Weights of a small transformer language model: 4 heads of 64.
MLP neurons of a small language model. Each row is named by its layer, matrix (down: output weights) and neuron, and shows model dimensions 0-223. Each number is 500 + 25 x the weight over its row's rms, rounded and kept within 0 to 999. Numbers have three digits each. A neuron's up and down rows have the sign that makes its largest values positive.
After each neuron's rows, "fires before" lists the tokens most often just after its 100 highest values on Wikipedia text that the model never trained on. A number after a token or word is its count.

L6.down580:480541509538545490498500458503486467463561534440485529480514505512488520496515500491520494467502509506476514490483526489462475527482467529497507502504483497485516512497471479501528477476504509481532562479521496517542562482500451501490469513500513552516462544459486476482490465545493496525538493491512493508509473515496479494520521535492515473499530472472531533516513447479507499470516535507461472469519544493488485561485540471474497511465560460476486483536497510465521519524505502482541482493567544505515513490469505499491519506524439478497486503489506546505494452502515509504524522460467491507513486503485507514479494497455502519512513523496518533521490480499469525465519
fires before: "s" 38, "en" 11, "-" 6, " |" 5, "ed" 5, " as" 5

L6.down23:513464483516525499470467484509523526502526446489512482516525486512487467483460458483479479479486505515479543481531531508552540507508487516477495506548545491466495506505497445462506524515514491553495506523470483494530495464504521539490519489481543475509544497496502496516495474480540524502539465540537494528458526506481476489511534506531531563481491496503461533458512495502498461563531517459499491482553518514475468504574481508501525480520491532490528483495501492554483514519451506503493527477526509503515501458512508522525518499497494520495502508493510521513529566516490486526520487511521522476496489524492499527494496522444476462510532523519479519528469479537485529491486
fires before: "ed" 23, "e" 14, "el" 7, "u" 5, " c" 4

L2.down378:476489506495477505517505544480547488534519513480493505498457468503501479510489526521504482584479463468451506508536505469505513533481501518547476521516515495495508470482467502482506541507503509485476478525500500505499471495512572522483477507523504514446463488510524551536467488481469507483497545497522499462489495539531504534519507505522487530510480525535481456540520464517488523486504524492560519516487484464501524482457473493487492524481535485465518504530515529482472441521516516566534489546517504461493504473481507521541468491478531485518476501507495509486486486481481492494488506520488525528471507495521491484547513466489549481488529516507511533464513540456543479480517
fires before: "pp" 10, "ug" 10, "ust" 9, "pr" 8, "t" 7, "d" 7

L3.down152:500520534537550472483502538506525533466528490500494493499504479509464486502578491492488507444492517515490503525484547524457514491471454509498468516498483502458510509514518524532492481530469514481471505510515487492501445462453497499538493465485455588507500506507516465531474463468496485478511483544517502506515502530486465514548511500474526503468499471493487472515493531526493507492532460513534497575489519498440485515478511515502533529478497482493492432486517485489531506513526510472548508539498516491471512484509471551536493504516517461509528497508537471486520478507522474516467497481475517512466511497476515492512517491534499474495517518511512484553514518493524499489473
fires before: " |" 32, "{" 17, ":" 10, " (" 6, "-" 4, " the" 4

L3.down182:503489500493498482499456492514532499505522494518519464519454530490524527507512527496471468540469539525479526424486473481526521467529530485494472501517526428490491487508493483533515496531464512525481468496463500499546494469510505499528517516525503516519528545504511524527534422458519485514496503471488495513512476486520528473461521496510504481523519479479495499508460511483492484530538496468514489504491487515510512446537504523504551534494549492452482494500513494514483471509550506510529484494504500487490568525527498439501523480523500484454526502502540549502471527493520486496471473500471493497555482544506519498532512525468520533501517520522546498463488482537482510518500
fires before: "==" 40, "In" 14, "===" 9, "A" 9, "The" 6, "H" 4

L2.down419:501453504511452483540505484500508486498502497470500486485486488468484472541470506478546489470525464502525479517514502501496507469451494501515515482522540527530530517478472522503509504493553499494516476455483497504487502494525501512473497503440493491507504479512502533504556500524484502495500482460507565488487505506456492496557490551542491447480510481505512493515468494537524494481489477451515448495492491500479480535496446489558463495527514489493475488524502532469481497494484485545487529468546486484512480536478463542512491470505472515453474514522492550472494547479501509519510532547512522521490512515487460470457497484511537453498528502531449536486482496514491511513533
fires before: "i" 28, "ent" 11, "y" 8, "e" 6, "g" 6, "ies" 5

L3.down283:521504525566461461473463507467541443494523506496485494497473545541481515520520474538527497499484508499536472486515499540523516491498541507506513485509481498518501511486490533518525515511509569521495486502513456515473485493437499459481487531532536474509484524470503519525461557435480498509490522499550456509484494511467549507505502494496519515473524484461535490511504498493496490515480498488469493538478485492532487470470468507457517477506510493445520508522514527501518472504502494503511486528495475471481507514512501469475549434477529495486486477514513504519494501485494547491536479522448525434471510496495487533507471501515482520469498517528472498478520525527522519556506
fires before: "==" 22, "A" 11, "The" 10, "===" 9, "T" 6, "S" 6

L4.down143:457502491509468469498497513500506517466487526527520558470436462471483502519508526525539507515493499481495517484509514432477502498496480521551484487536515500509478451462480511446451487486534478476517494514507480532518485530486502498538511480475485502481550497509540511499452487479453524453496552483444502474491501479492500495494527518481499458506518464482501486491500477519524497540449477505517501494469503463509498508532529519465510529458490544556520527505478533495502457487484504519515545506546473510503517496511536503442515485504555483533515492517471506514515493523492490531481487517524499510503517523522516512550507536502504471473468524480511492564501501473502491535498
fires before: "il" 25, "ust" 19, "ing" 10, "d" 10, "m" 5

L3.down364:497483527484482478491504472468461442535507531521477534549464531489446483520496504509462509473512511503516472464478459498485522526523493485458531434473508467496485484496516498538545459522509454502473491495489514502498519511528521552487482479498499493521475493513509473495507497489546532490531491534487498551518502501461477487502543533513479476452517529458476526534410531494461508526526463468476555497482477523533494495475480507499489500499519487480531505479479528504436504517491520496497478507471500493489518502498493477488489529533514509503498492485526469537473481425495498479478507474484510496516503507516474488466524476500523538503514502467524524446483496468491483489505
fires before: "==" 26, "The" 13, "===" 12, "In" 7, "A" 5, "r" 4

L4.down211:474512498506474477468490506520531487542508473512508500515513460486486491499467453534490535455487457504497493490470518454507516478474500493478529502530506498455494451460513457471514514506488468512492462514489416554483547515541498489505489527425502496503496453473471453485489470499462504514470444495479538522523531506486480524493522521500527507528557493535495524451486505533481495512466549470531498509514516490513498556484513485506507513530538512474474512499474483508447487534493480470466501475492522505510536513522514489524522492510504512486490463492501476496485523518446478486557489494480513492538511504530513518483462498478497518509502500486488542460498490509474513516475
fires before: "ed" 18, "u" 12, "ing" 11, "ers" 10, "er" 10, "ue" 8

L4.down639:475487469485492465538505553506478473514480449503447505487490502479500497504516506492513547482523443525535535464554491564507506471486517513512467549512465527516516495473465516489507509484504519523510474487494534503497494499462454535463484478518506513535508503481468483477493483529472487546498497488492508500504489502448442548525482522515495478484496514487499506481487517485508488493472486518542491466448468530469476511472507494526487512517493487486513467496506499536460542462489474500476527495477504520504482508508473491505458486511471508540515514472499476524435519455521504522500512531555467499504551474505466481467472504475512450508456534519486503510485497526520447476528
fires before: "ic" 21, "i" 18, "y" 14, "f" 14, "orn" 8